config.yaml
hidden_size: 384
vocab_size: 8192
norm_eps: 1e-06
rope_theta: 10000.0
attn_scale: 0.125
init: "uniform"
init_std_o: 0.00856
learning_rate: 0.000204
weight_decay: 0.59
lr_head: 0.00605
schedule: "wsd"
final_lr_fraction: 0.0
batch_tokens: 32768
max_steps: 12449
MLP neurons of a small language model. Each row is named by its layer, matrix (gate and up: input weights; down: output weights) and neuron, and shows model dimensions 176-271. Each number is 500 + 25 x the weight over its row's rms, rounded and kept within 0 to 999. Numbers have three digits each. A neuron's up and down rows have the sign that makes its largest values positive.
After each neuron's rows, "fires on" lists the tokens most often at its 100 highest values on Wikipedia text that the model never trained on.

L5.gate360:487507492509484484519490540464520572479503458518473465486458514486459495501508481535481530505508548513516520490477504483492486489561520517503466510532543502479536495508496546531473532518473490514496477496502478506462533501532460468473485503461467499486477518515482483495495508516544435506
L5.up360:499546491486515493479478489452499524515468531513507486481482556454445509517479504487481515507508532482523476536502512502569548488486520499490467487523497532497500517536492512480513521485523486534480518496529517486518464491519511465485471488502481512525506486540488454480493513503485548549
L5.down360:504489523483512455521546482529527517524554544487554471490460521494504514491474474497494485490449481502511533458473479537483510529494504479510490479527502477466543457500518511476484487546494500483482496524489502502469470525474514489478535462500485477488497547525520554503538524483527506525
fires on: "0", "8", "4", "6", "7", ".\n\n"

L6.gate868:505501521485466508520460523531472535532492460561496493479549556515484532491520512519528438458479482490554500478511508477470503488463493453493492540489508486546499465532433528538488516522486514459521479482510501483446473544521493539552463478508489514480465516512498548498496507523510522479
L6.up868:477510532457476461494487492475492493490504478507478519475475525518492502529517452467513501502498492548501479479439490472473521496503500518496487488491506454483462462522499521488502490541452486501456501496490498498498501506466473511502501511520520484472543493506492453505520490510496526495
L6.down868:467556478527497502483508495470462482504505522486476508482484476473492503494446525489475500525510492514554505462521435526517480500485496485477497471511508489462517499544505466478504481490476520509478483513484498546513454490480592505541517479514497472525508465498511551462539510492525508487
fires on: " St", " st", ".", " found"

L6.gate193:520535485528514530495485504506532529502530524474499509502526469476453525491476495548549484532500453537510531521525508530477499513503463504514479463510482494527564520508458502477528561513504509509517515523469518500493490483522533489511471495494513547506489522411484523527497452514500505476
L6.up193:525521491504475523527458478531521511544482476511497483536491486507489521491468441505514462511453546525534515494494513503529519466483529498496513478482470442541508517503541489534506487529462505539558553497501456493481486513520521497472466501530489503535475511501485524482541455505458487493
L6.down193:463498505536534492470513529498499500503494520532505478515528500490497513492507500501503518532510470549502474481522526499524561485489498474500466545495495556473480513545517509541507524491591487490490542488478511524510476476555475484528530486472494536497477491566496519488488469481430504522
fires on: " |", " (", ";", " =", "os", "-"

L5.gate841:457468518462499520542461467513485532471473456485491522478534519552489466499497504528513491525528472511496503454478513494499518446494526477473470531500500501528505517515478516553481474489443510523511491468483471516467524471532496499535469535480536520550489479506522495535475507522506436518
L5.up841:542499475484495476492481497525499495499485485476473456512495488476535517507495498520519514491500483494491496496482490526493499516485462507509474500482489463524501468491501505499469458474540460497511530486537524534515493465481492468525449495507509503518497499502514488522501455518545515487
L5.down841:464508485511495506508550464447505496529498519493515509482524442513519507493460452521508507469509469470455483461504509523547511539481488468486513521484572526498500521524508475484471522483513433504516538507486460519480502508507509496502476495486492521514490467465494523491511543501559451465
fires on: " can", " Can", " not", " could"

L5.gate362:473495487507507464477481528520489486482518492525479512440524480502485484479494511525499477457507526497464441525506517543502512508501462520542526510516515536515524538460495528485504489543511488464474471489490476479536487474501483519492528506517499496496500520539497536485547456526523473488
L5.up362:499494506508468474492502508474495483502491514475528520510452483541473496525497524514510520480468491474510502536549505511545522530542519461487522520492474510502536517552498472488508512480512506469532502495485515511460511523507511489482533536476512462519461481487465511485448500461455510484
L5.down362:481466499475483463460500484486471480501507483518490537502467503532520499549518469456527533528542525511515455505531545571484527504510503510510537549455543488488539545478496478516449490460506523479524505497484485478515574503434511518486488502491519526546548473502502485494539508473498511499
fires on: ",", ".", " |", " "

L5.gate306:476511533479494540507510476518513530491487517551510514518515486448505511473511554503489522550511490494547489511463521521489504476486505474507507543512508528524457456487553496525467468495474518515507523482491565521445472466517511529463515509461526465498523527461478480536499470491496456533
L5.up306:506494526482524481467518498530478513535466503493473486502474501471466513497514524474480496502481487483478500516523471520493578494472472520521506513505545489546533473519479475493484532499477503486501483478496517509492482525463507493474497522533487499522543493516519480512534496516502459525
L5.down306:551452504500475505489519483520534461494547481499467500498462522499478506504482487493517519495513487496456517519516480515480462534485505487462521470451540527512518542487505526455509533509506512497446494458464500514435496490471510488501491544468476542502494500507444509481481459491494521495
fires on: ")", " (", "a", "ata", "ium"

L5.gate264:503511508486556506525464522492526470510532489533507528482468473500545503445519461538496498482549453507491491503485509494536526531518515500515541502525498479460443499491506486478516496494515487546540451495490526517517460504510508509459471531515523483500480497534495517524521543479532479485
L5.up264:459508544528489494453535478492475538486505480495471526515506485512471466533546467514510505474495532460532490470499540520554508507542482509507542526548517443484481504531512481492492521483511509505520549477502482542508564539510482501518497529543500534514483465497492470524515488491442492549
L5.down264:526494501462517527529509539483502540465492480536535472508491524523564512482485459474512499532484474495519495500492524466494521493491504523472489539501473509503503549500515538476496482492491510515527492510529504541505507501498541517479539474504504512512509503502472482492481510490542487523
fires on: " ", " school", " tem"

L4.gate733:491521495521526565530501480560520515502515499463522467522511491487455519525510527503500485526508476472485522556503505513480513458477502468476487488514518538470533509538477522505489499556497514537495459516514521494494465459520482532510538497540456500485516493509505457469490499487512495493
L4.up733:521467485533536470503471448502497518531475443505532486489509517544477557475489486485484472481529522521487510524517470466534480529510521507554502476474508485499495489491491520523489469437500521487516469430449507500566439535535518550458523450497484462542501494497488512514532512477512534515
L4.down733:517494484489518475491444526513524529471489476488537490516519489485490495509508501519492515540542500506500510539480525507503547499476539509518507481485487524488478480456498485503494479468490517495471464478483494472515520526502489529467477535504510490492558501523508504534513495511438507508
fires on: ".", ")."

L5.gate262:477481520479490544476480517537497489506494484523468478496474486506467475533450530514493535545489516500521469496492511527536512510528503452483530497515505513517485485533525464504453442537497511513499470510465541470555487458484476529564464481520509494514515465536499520501483499491510438539
L5.up262:498512462505507492518519478533453524476533491475488495541493537479498465515474500473535542495504473465501510537420533493535532469553508507489542499519525469530538490505488489549470472449521532491485505497531494506529512512498456485489496559491482521528535473514468484513467532501506507461
L5.down262:516517490480448485531461496469483484497492515500536473514492470474455522483495491504506552530502524544486545516498477477493473488473496489514535484526526476477516473527536467529474533464473433481479507490526502506499516549527511494470515498491513513455456544481479503530468496473484513521
fires on: ",", ".", " (", " comp"

L5.gate925:491499475486496470500461488525504486485494493510522533498555475510462529481513578449545474502499471462501500483491513513518494510448571477538490520497466518511493493512545506509502469512497515547508441488503466498518467529495489489515518526540522486529504454514507534502502499544478527519
L5.up925:499504515531540515533472450535516501522496527496518518484490499481519491469515501536526442527499510531452522537556495562500465462482481475493482526476468482495515529533480486458491502474531471507526521480498509500534451539465493477506519493497499476512542448513491509482459454504501539495
L5.down925:466520513501481470534505460486510511530518510494472492502481488506546523461491488507491516513525514507491493513510505470519477500488490521482486526446523577512516535520498465506489476491462510495544468533511491509479514525537485498491460521515490497532512529487484504514528543546453510567
fires on: " to", ",", " in", " |", " a", " In"

L6.gate913:484458546520462515508461507482491518496519491516480502505521473508479472479467459501487537504504498512484493539473506459497446486482504508491522502505505498495494572461512510438495497495510563506474464473550474467534482497497462498449487505520501538511471464513535528484513516546487502533
L6.up913:508500508483483508479481484479496531531502535535497459511446518507485537498526499498435467518498539513524523525529500513496474468541505541520497514512522452456474516448458495516516505504455540474504463479464536458494546552470507577488488529486448507478496493519489448521496523522547493498
L6.down913:470509521501472519466505464518524504516481523515462520466472470476507483488507489539501514516493479478456502508483488483462480542536482521514506461440529546501480519504468515492489467520491522484484487532510496529529517466536464525476491471497474490445525516515517505499513460510540527447
fires on: "0", " ", "one", ".", ":"

L4.gate137:488481486502553486507470433492517504548533505505521488517498545465524454432518476503540473507454526459518499475489525497509483459516491502557509555499462526484488471477501521529503506521517497474488531492542470468503469495517520536543513499525521512507507486492505492535486523465499472512
L4.up137:463485500474517502492490493487519496527523493516545492519537524461496494505452529520453542493528532513507501538481481513522506479507530488451465544463482511519550504519491464470465477459524482482488479517462502505514494546456474532544505507433531526482468531516469486522478522492484461488
L4.down137:499511446458495509478534497502489537550531480515525471497492501470521477517537534533500502524494526501490490488478509501501456512482502490477491536485496472480502513487485472550488487463486489500482501531509491483527496504496444497507563504436512481482484507523508470516486494511457488507
fires on: ",", " and"

L4.gate197:519511488484482534511524513480525495447482520496523438438485533499483485514496510496479492483527545504460531470541490496489527495498527473564506521504470539543474490491526476487469503500504525557519509518509455457479452461498480492484491503510519493495500524464509488484523510490505488482
L4.up197:518494525471476484436492499514527498505480463481520498476504486511458530506531482541489436505503484504466549476488456496497458480515479479490548490501470474504536492490490462501498486528492469511477470514507515492491472522498496518468451503514492554513530483483475479509488532543519449530
L4.down197:532483467541480499462535491515450501451495517504529508490467515493542461544518487498501514492483496510541514477519498483517472516534499478495466495480546474498518538530489564541516505506507523474528444449476456498489484517506500482519512521483523517539497481497512489524437528523502505496
fires on: " (", ".", "r", "il", "re", "emor"

L4.gate244:489513524493531517510476479526475542529506485512560456517507536504517485454492514527513524468479523536490509515520527507548448523523533520467484560519543529487504518485494483506480443485517526499519434480498531539527467507461512504515484500479495537477467528502514464506513509482478477490
L4.up244:519454540442520502496472514542461469520454509473503492492495475468525497486488514489497485494490487538542497490490521482513515460520485452545538487520486473557474489496575462482490491495489522560479515512476495498491488509473449518496535501470530491516467496533514501492496454481462558491
L4.down244:494527516485481519538507525479538510541516477502522502555486529504545475504529456545532478510486512530489507500513517457513513537518506510476515504484525534504551525480469523530481493488520484481459507489515504520541533486540497538508500496484478495519517484493492498521500482557434515487
fires on: ",", ")"

L5.gate397:522498538546561490551467469511504514487507460545501457492492543479525520531521518549493462477541491497507502524531509508515464538510495519517464511484508473531510547514524479493489484536488484483502451472482461472470527492505539458473458481461517491502462491506509480479468495531517500513
L5.up397:494484466530525487477511479516479466510457520528487499496533460459489525528496487505497460454520488464496479495529508510494494500509488505477513485477515509485525463483491459523493488481495512529454511489498491503494533478486548485498535441473454488477475448483534498493538482481493512547
L5.down397:482518516497485496471484503468471485508486539505487453500467532461477499468550480464525460478490492479448469491497488447473503505496487522487485538491509469520463461507508493495514498503504516485499521518516516550527508555497500490470510504458517517485494442517507473528494520500512515530
fires on: "8", "7", "6", "3", "1", " and"

L5.gate604:479516479527494527473465513457473537494472496502485499527502530509448526484489512495516452469482487524447535492482521491484449484496532461502520525527467524547510490491470463502537486534487538457465459499462497482522514530480547510515468518480499495451492506513492465477548528492520531503
L5.up604:502510485458479485518487459502527486487510507513471468518485537497454503493504508525498468530485495505471488512517470534522493537528449503496519480508475461494544517509540486554552521471483487491486486491451510472483506531477488492498504531488537514496495536509472458540495552536490486565
L5.down604:485524479497484506523545475492511550474487480470536476461476503468503481501529507504487480506489515501464510454524475475473482505503506494487524532441471488528491510519518493520500505537461503433463509541526483486513457517474501512510479529502520501450495502526520542489509516491499524557
fires on: ".", " \"", "2"

L5.gate837:476483522487523491499519520453470560520476500475549488547536472552477503486482512489509522502495522511534476456472490477494502452516509513521523508506526498469527485453458453502503471475449475459514483483497490464500490500514528483495547479518505498524474466502501522502487474469469504453
L5.up837:498452562476511487516485534474494501540553481463469530526502454506484488480468541490453473517500480517550476494468461541522495515472542475544535472488503482538495495507499460518535504547505521524504471513515463505466504504485556460517510490503518488525515482491497526524489487490485511519
L5.down837:488485503509508537497450487539465532480504456526457527519464475508500499519471485467456518515499494525554508487542491493494504477519512536487552478479473502497446523487492491512486477513489484515472516551484521486471482526476448536498520476493517529555514520523492548523484476482513461493
fires on: ":", "°", "′", " announced", " agreed"

L6.gate641:448512524484458497497466462478513512542469463510481512467519502501539527517525485463510451463447502477475479550523502525454510473492519491466530477523485540521512511541512469465460480473462485562491485491496477471511486492545535455441527505507464519531493477533523482514486482524508500505
L6.up641:460499504473516497469501474556494507516485524534472479488464499471515512480481479505496484534485518513487511501504465524479514492521499476502514519468516485531526487493495483511433456500447496474493517481510525467501532511514534511482485513479501509460494529505557485526525514548558512530
L6.down641:511542551510483512523497529492488511487490517472497487487492477480505504491544449498502498516542520535500501524502483497491505448507479532505491528462508481476503476488545516524521469504461469491498520504439529505475518528504477473492462517472503517469487474483516522528463490460503505491
fires on: "1", "0", "7", "6", "5", "8"

L5.gate853:525493469478501477498467491458522459479511499520504533538513537451469447482487495535479547523488503552498485474483516464534516468488526537467522515519479507512497502501508480505500510519488525485490499467515516489530481517475464502527522474449489505497527452485505512487498542517469481470
L5.up853:481494520460451520519521517477478480479497532523542498511506539524529471507496489487490504528490506520512507519510510517485491482504487515478497461501493517513523493526481479507502525509491546492511475525525510517517521528518480476454480523480475498523501474501473528497529500519498525488
L5.down853:470511532527477482447526541458496445526468491436536480499467524527458505492544534551503506505476520487486506509543487493491510510472492471543530480520509511513467481540541509469501501471449496512518468517449488497492521497492485476500474488496497520475448498505523516465537506508500489514
fires on: ",", ".", "th", ".,", " d"

L4.gate73:518468553538513482509478509535459527465480481523477501492487503411470502528486493531524480524530497510524519531507567460538509477508493487503499480479521505525478550485484503465499496484546512504498449513509494484483540463474484512489506473505524516539454485487495539528479458542498507513
L4.up73:505494536535456533502446484477526523463475483525523470476527505483509485492478462486524485464492456489473488480535492539529547489525509511451473496462486495506464546488493479490546486444502512526505541506531481491467528446494467540481517443534471481498478487468469523485509515525518498522
L4.down73:511504517532500502513466496504508508483515489504522475510507471510494518468507504484520504477476517492486480472526541523504492493494504501476504534479509479498516486493483469478509490484522516506499517513499488487492520443489434504495498489495505518524491483523507504496504470488463507497
fires on: ".\n\n", ".", " |\n\n", "\n\n"

L5.gate794:500527440459521475470488483499514521493474496519490467529455483533470521504488507544481499491506521495475477500515454485468556482508523532498520550466497516503518527491484507531480542491509487479499489466515498496516521506502477476480532524446509479505474516482536482517461481517530500516
L5.up794:498503506487515516525500484456522515517502487491479521524533480535499492476505530439498504498477512494433455505446507502533521536523502499508527505527485495514480507536502518476517510557487532483491523461495481488458478568501531505508513493486521515475493507530492456558500512485530490519
L5.down794:497482543514492518504512466510442468515482517481510519509502471520490481499499484513463536511524553486511527461504492536439493492497515531461547466500489508502485485478494464526473509514525526517495487522479442528494538534524493451500493486487465528495440526532513503485488508540522461490
fires on: " ", "0", "6", "9", "7"

L4.gate972:510483522507511461537470459484523536519464491492468503490515481485500549535468493509538465510463475455502529473504497465482497463469456496500496535494474511482522555467472498528508479522485491472496472476503487447519499473497454480459519490457527452511497465493460489445484506477476513470
L4.up972:488463510475433520542493521510502468529524469512492497483496492549514530477510509482551500488480540514493501498515569464521481480494513498515493506490532484493486521479488456477513460487501484500511446501494496479457496539438494500521495470535503506515529449513491482534467489496505506509
L4.down972:500481469513490516532488507518514504485502489532505519479485432542487483485470523501505499524454497464503495497529512488534456533523524524486518487516510472495483527493511530503473503478501500495514510509505499485500491481480520468528472504512465551478492516499459501489496474506464506487
fires on: " |\n", "2", " ", "0", "ed"

L4.gate330:521464501514501544496486508524516553478517505497502474518497477466480468509495490504503479519514513513497466568485538486519511504533493518494467531469483475513484499485508481478507465491510548541465494463535513494460482475512474505530516477481510507553489536485494516494524467489500521539
L4.up330:531452525553488521480466480497515545511466493504518493494471497475452473461490529527487484502484495495487486509524527504541497517532554543537486540496489488498511532470470490478510495459509533547480505442496512469489461470445468538509494513519487500533461508483477515475479498492498479487
L4.down330:495470532511518491506480512521492517492498499531514479517478499501496520458491527525485493503505511497459502504534521491525508528516488508498504517473496496479508546480484447489487484505535518508487473477502490485509481452500456537516462518507491502493480472529493495507502497480481491485
fires on: ".\n\n", ".", "\n\n", " |\n\n"

L4.gate119:533506512541504549493488503506518511529482487532506460504495465441476525467526499486498479496487496521480486523506537474518500487511558512499464550501472525490496540489470466449513538448541502507478515495518518491491476504479487537498491502481475489539443513465485472472473521474471452543
L4.up119:514472546532482517511468512485486518462458483526489499486480492456486482493481516498499467438471514523493510513511529520524528482502510529498498519463487501484537535482480491480539508458520531537483527509542504499503506474467456520467506470504496481523480511490469515453508502518467515508
L4.down119:528462524502514503538479494520507497500489500521495457501477472483502491480472505495527491494488502502492512495518539508515514501488484484469522524489488489491471525506493457471475492463530497534508493479518493486481499448472436537493516522521494504522473484514514507488496497497464520487
fires on: ".\n\n", ".", "\n\n", " |\n\n"

L5.gate554:517525484536490472498552502468494467509522538518508482485482530508490529500483498558491502513522544500480503532509513478499479478510479508478504555462519486500455444515481482504448484472520514515467535524488501513477494511471474524467537526486435474501483503486473457498448494553495461485
L5.up554:461511487535536529500510500520478459489494459519436520483455526465495479499490543515483503535470486529487501559496483508496525434492527512522498531524514514519488506512529473461524503517511524475475499510490476517486492491509532519486522507487489462531538508464508472497494475482537533488
L5.down554:523487507499547513519509503554473527530493509459532523493522514539532479486479464536517496496474522451483467468499535504480502452562487480448495490513473509531529503467493499535522511478537515493484517490516505533503506549488476454478507475513469546480496531524481498516517464496491482493
fires on: "2", " ", " to", "–", "9", " Mac"

L4.gate515:514514482510478488533532480534506517525501480505487515468528507510471488514490511483509490513543534489487535496469454565476490510544504518485508508549500532559512508525496508504556480466524534514498496491523535508534463481497504503518534554451516503489517547535439425500506463477502472487
L4.up515:517527535481552483535524466525508475504522502501505450526504509493526470466513547469463552487490469515550499493494481515505508459514434489504497510475511495555484465497523489506476507514456492493498529503463510511506470521510474568501464507495533450504467474478494469476531506507464480475
L4.down515:496482466525485455476529517532483506490568491450495458522490543517479493460485499486471473495450524505452481502523499488523480528499511522470493450512543493481476495506503491498497511523479472474531471547496505530477520495516504471481438440513489477504489482504502500526496545488481474523
fires on: ";", ",", ")", " in", " (", " =\n\n"

L5.gate668:538512482473535523495519474472514460490455487528494481521517520512506514466506465461479519490521541546495475516490500505484524536472520505498478541496479533483501463488489470530530509502482517503557496534527523524503462485516491501554474495473504494503474530497508530449498470518479501516
L5.up668:512538545527461480467498488560540561496498530537469506507516494496472472492465501511498485533511551505478509502461478511536523504468548481478451485504528501470475515534538503466506497532477516484502504483517507488486459518453455499512528523459518483509524490526510479457465484503498476486
L5.down668:489466561464490462555518525492468482537481511532482452482497555481511487495499440525524506508500485455511487517488486563530487518489483519536494466480512523530487471477491510488497542477546489531518463480492491521487521520497533491473432515508541516558516517524513521475496489497418505467
fires on: " K", " (", " s", " p", "-"

L4.gate908:534494512504518482485474478503499511511499512465528510533522504481471486456519497540497479469531482496447496525531504542524494494492500533426494523545531543498516446447541460478503492504510509500545495469507538450504489520458497473529498554478516532496481509503520490484468486520483484462
L4.up908:514505449510461469478481530484519535503519503475518470485563490533529447503450509500454547464459507472497471497491519546503509493507493530480508501498538485505475509486550494491512522461487541524503477462481513557503484527444497517526517489486479520536471518522494483488502517522457510529
L4.down908:539560524540483467493529513506492473493487489521510455450520491505501500478498521540525504484507486481509485483514488520499522472440553519512466482532517513476515496517504489496471497506544495525521544477538474491525495483487474466475449475502446486507468546460512510510497503534540517529
fires on: ","

L4.gate799:519497474522480499537506554443474500473520530527545517485504452506494501465494508522536516512486497525506450488486529470506476491517522517480471474469527493518521516512519528476526544502463479467510472490487484511490491529477491446505486502469520517471541524519520462544514517516482504524
L4.up799:459520506478491441511489491508506525488471530531514485541448477519494500494501511536501501497469485490467507462469512545490534543486474512519513537554547467460519500551505504505494476465507499465470517543513443554547452483472494496541513501500487505492486472501483524533475488511524504569
L4.down799:490486490482494501505536482485504536507495480513511516481507487505547496509493525518498490518503528485482500476520544520544509519494518483481486490532494472449504474450462483497496526480479496497524520473513454471523505507493537514475557485496513511498514518489508477499497524514525525506
fires on: "0", "9", "8", "6", " "

L6.gate1001:512459511495535492473506498493506493541458467509477511462525505499504504465501474499483502471508486491476480509468474526462487510498492480513508487476502470513523519485536520481530544526512489505524499491514490499536492481511493525512514519529535492530460518486522538486493466511507492473
L6.up1001:492500478493479537461504508530521521545507491515509497489479558523529563474548512489533471481503532489530528479532505483521543464505535506542512551511485530458491519488472504506516499509489532510456520473489496538507516494499490498484541512500490470542556461518453549534502482478472466533
L6.down1001:490515494507521474499512478470519491495555471502500546523491498542514534519488489507484501541490479550531495473525514505501504465487513463489479491507476569471483486505505457495481513469552473518489483518510496525500526481518526497511493521485478524543537479508443523537484487490466522453
fires on: ":", " |", ",", "-", ".", "|"

L4.gate423:481508512484467551524469507541474530480498520512470523528439567493468523469479480469489558492503548489470487492497506507447474486475523469446460528514470471478489460506502478506449471484518509467466476540543546502469460512516494511503486493485480451489464481523523481523506481453523518504
L4.up423:535478524490502533496531477448546468502521537513516482526458485485499526470498503493506546509469469557544514527531532484495520488515447468524501493501530527557533520506521468500511474526506515495530482525502493478513500486441472506493528528523496470478480502509523498484545520479499506497
L4.down423:515479488479541479498516462525511502494534485530505499528558519464495477490474512486517458559470469466447532541480456498528503446513531528488472502496482519468492457517513528532509520478482479450487493535501515517502454499500535523485528454487474486495472444523535502483490540492484481500
fires on: " ", ",", ":", " which", " ("

L5.gate381:486510480572515469501502495509475461531497506482499495498498476489494481510481536487545482445564461520517527499473514533476550497478537465490473519510517519526475505477511510515491479537492480505529454510519489462482493530512481494511484497533544472502504468507529511507505483480466492488
L5.up381:534473556512493491526490504497505468465496477476513492469476469519530503537491485462533512492552471540509489523479505543438522517511502535511490521512500556509509537540522441504476483494459467478475493478525518481500514507506454548477501470477516471482494456528541525530488478493493485486
L5.down381:567525455494554475503474512477514466521497503510491485494523503452458511527518541511504489465452528492520525504541494458459521498458459484482538531495510525497527498535515500492469486513485472506522539497516499512511509470474496491446431514526519479497476483522521522533531524527482499522
fires on: " in", " the", "'s", " |", "9", "2"

L4.gate266:481500511526514490459514480503509505501480527504519487487502484497484499471479479541548498503506526509514538475508499554529498519516457505499504534497513467431531516539543530499512520480477513485450493491505505485564453526508518431473530500449483512499499501512495463494529518482498503488
L4.up266:492515459440500484535488465479531495518488512475531457519505514480505534495483552471495480481507531467481501512517531493506478479496473500502510514526497489460570471530499457471505505478502501567536510516507505534527472519541471491502545552513533527496479467491519513452490503493511503463
L4.down266:509450501506520467525517488506504509497514477512518505518514468566516464522463502474476527535489533483551504463527505483485467498521557522479502514518546476538512484543528530536532525513504506482508471556529466466476503511453482510517420505520497487549506477503513526496475459473472517492
fires on: ",", " to", " in", " of", " and"

L6.gate974:538521458489505534508523513529485529497508480511499514522568496455503511512486493487517469472481523457450469504520480473505519484513475492447482534460479484502478482511553468527531488529498502509478477533534477465492538509504502544475505509481527514515480478500596475495530495535495542519
L6.up974:508486490492516484532474473497468522526519472516494556447537523508508508483530508449506465479488449505517483500553518490509496458512493489512476489535519492479521540484481467500457485472505463530491457480492493489492524511452491504506512442478499497522486502515476473497491504465497500524
L6.down974:498485510554452471477501501528503510478507503549497514500502523499513543525519483514500485541497523469478498493494502503467495503501531505490468489532486519533495487515501490507547546531468513469469461498489488503518492522474525508480520488502505485458493479529516527522500542552470490534
fires on: "2", "3", "1", "0", "4"

L6.gate382:465436467462485517544460535512490509496505524483502512512537465523501486469478501441471563499493534515520508544483507526520507479473519542463547475504490514480484483506530495518513488497496484507498518503501528488488468439502467489518474476493492461525512513506472554499480497494440546488
L6.up382:485462502491488491502459528543491485474512477489499514485456475497513499452540510490565557475513526497512492515533520512463517453467540521517527461497469475512500502477460461520490477476434512554457512507487456507467530477478466518535481529555470517513497483485446499516527479519486472513
L6.down382:473471495462483506513508494528474482522493494470449541559507440521550482478501508455463543507472497523519493515483504553496512492459506518486524497501448448470519490477510527538459491533495506467476483529516495496462492486509489546481541469492548519536496495506451505514502461520459490516
fires on: ":", "′", "–", "°"

L4.gate866:457537525449535512498514532522471465503528515508503509526509493459498481488529531469536480503510500498551479525540505532537525527486451479546513515487476493458500522502483510533535497479521476461473493515478502525530470456553434496522511501474486541507510469513499474528510524442522523510
L4.up866:434507545541479463528468517511507500524463461518501516507476543477518509475486502497534520510479473480531480493507501524530488484531522490528508541494512460536519456515511494458477496483512466496489491513501554497506505534505477469496527491452523475436483544535504504460481478533511482483
L4.down866:486483499539489456497472489462440508512512459506548520515522505459505517484495475500490476506473451494472477506465482483526512547516499551481495529504485471482497496457515532517438501491521484485525544514519472473468518490506470490511504516472446517460486514507517516562495488557461471496
fires on: " and", " of", " with", " are", ","

L4.gate860:527539505535530525509466498488503504486498498501522467498515499533538524540519528491514484447482537462487462515505501471518509492489497488526489528463503509522487509503554480461533532498511459482496482468492532518514487544522478530462545504452515535491488499497503470518537510531487491466
L4.up860:518457456491520516463488502467506504512448526518509514517525540470496516536499473493547540531488456512506481530539487448522497498532454506529479471502503540483513480539478471478481510538477475534474497503499489451483495508476483479479523518491490461477520450479546536521490532488541473531
L4.down860:490518524510485473479486477482488476572509519541483498462543497500527464503485484480522456536504477525487489474521503520459487564475485493493517508506500512514494501501431504499432481517486487491492504509486518468525477450456522487465505463502499513476430468504517486528499488502471464567
fires on: "9", "0", "7", "4", "8"

L4.gate943:479495510507540550492490506443544484485477511545516487488503553491478482470536487523519501491549448505470498532505500470498468555517516491512497500531532536544458494489527481488514474515501481429515486546541574458503470487507488498532545497483538519477508475500498489508508505490486502519
L4.up943:518528468470474474481477471510472518487471453494522471532506475510524507493510504501400530496494471517481494522488454492493474515499515479487503479489509509493494486502512484540492527489502548467511472558507491508489513465528524477491467508529530505476470507499461473473527512484527544445
L4.down943:483541530494538513500544531461505524488533536467531489492538501506439473533515518506519513509492462493472478491463509527504501484485517504511474521508461480530491482529523555478518479513485514505479495525488501533529512482474523486522514498511450477512523427524461471464504490532482460506
fires on: ",", " was", " in", " K", ".", ":"

L4.gate723:454504503506523539545459441520517548527503466545517510513477508504506520527527489518519510473513442475453480491507517542517521473514511471502508498488505494516496523456515479474522507510541502460495484464528524439513509496475527492489521517475514510488484487510491471452519484488488545489
L4.up723:479485523523530463494497453522495498535522518519487499507495488481516465493526532521485529502508458504497505462474507478537536468517487507496464479475488538497498494507491505529468470489495523536489443516527489492469473485485480526547478495498532452481476535485518490477522478496479469555
L4.down723:470499502502480461498485455470543493502465490513502476523482487450496488512517483523481495473515482495562539522470498501561503463499502545460500496506513473538513496486521491494479523521513504453493512471468504517505478489474462490529481498475480531535478497513492521488506475490481469491
fires on: "l", "7", "4", "h", "6", ","

L5.gate206:502466487490487481457495464526518474485480540522513497537528513536466457482517525519480499458496548515540499518516493531471506516502493518482517514451512494539495527469467460507467467472532534492520513493482468517505512503495458488534496493475476519496502482527462483501520463510465487469
L5.up206:507495550458495531516501521555472469494484514501525499485530554544516483505470516513477509480467480481537510472521498508518534479472504528529518484498490520502499501498524521520551501493484553488478503522506543536524488497457504515464513473505536507528523493464480505505517522460472525484
L5.down206:493533499505490503473470553489521430499497498542526482523484492497453488470519516499496495455487489484479499512503472511509499489456536486484481491545540461474488486513482486538514495449530488486467493448543451509525488503501495452552470485495497471493518487528464491519486511470472503528
fires on: " (", "\"", ")", ",", "\","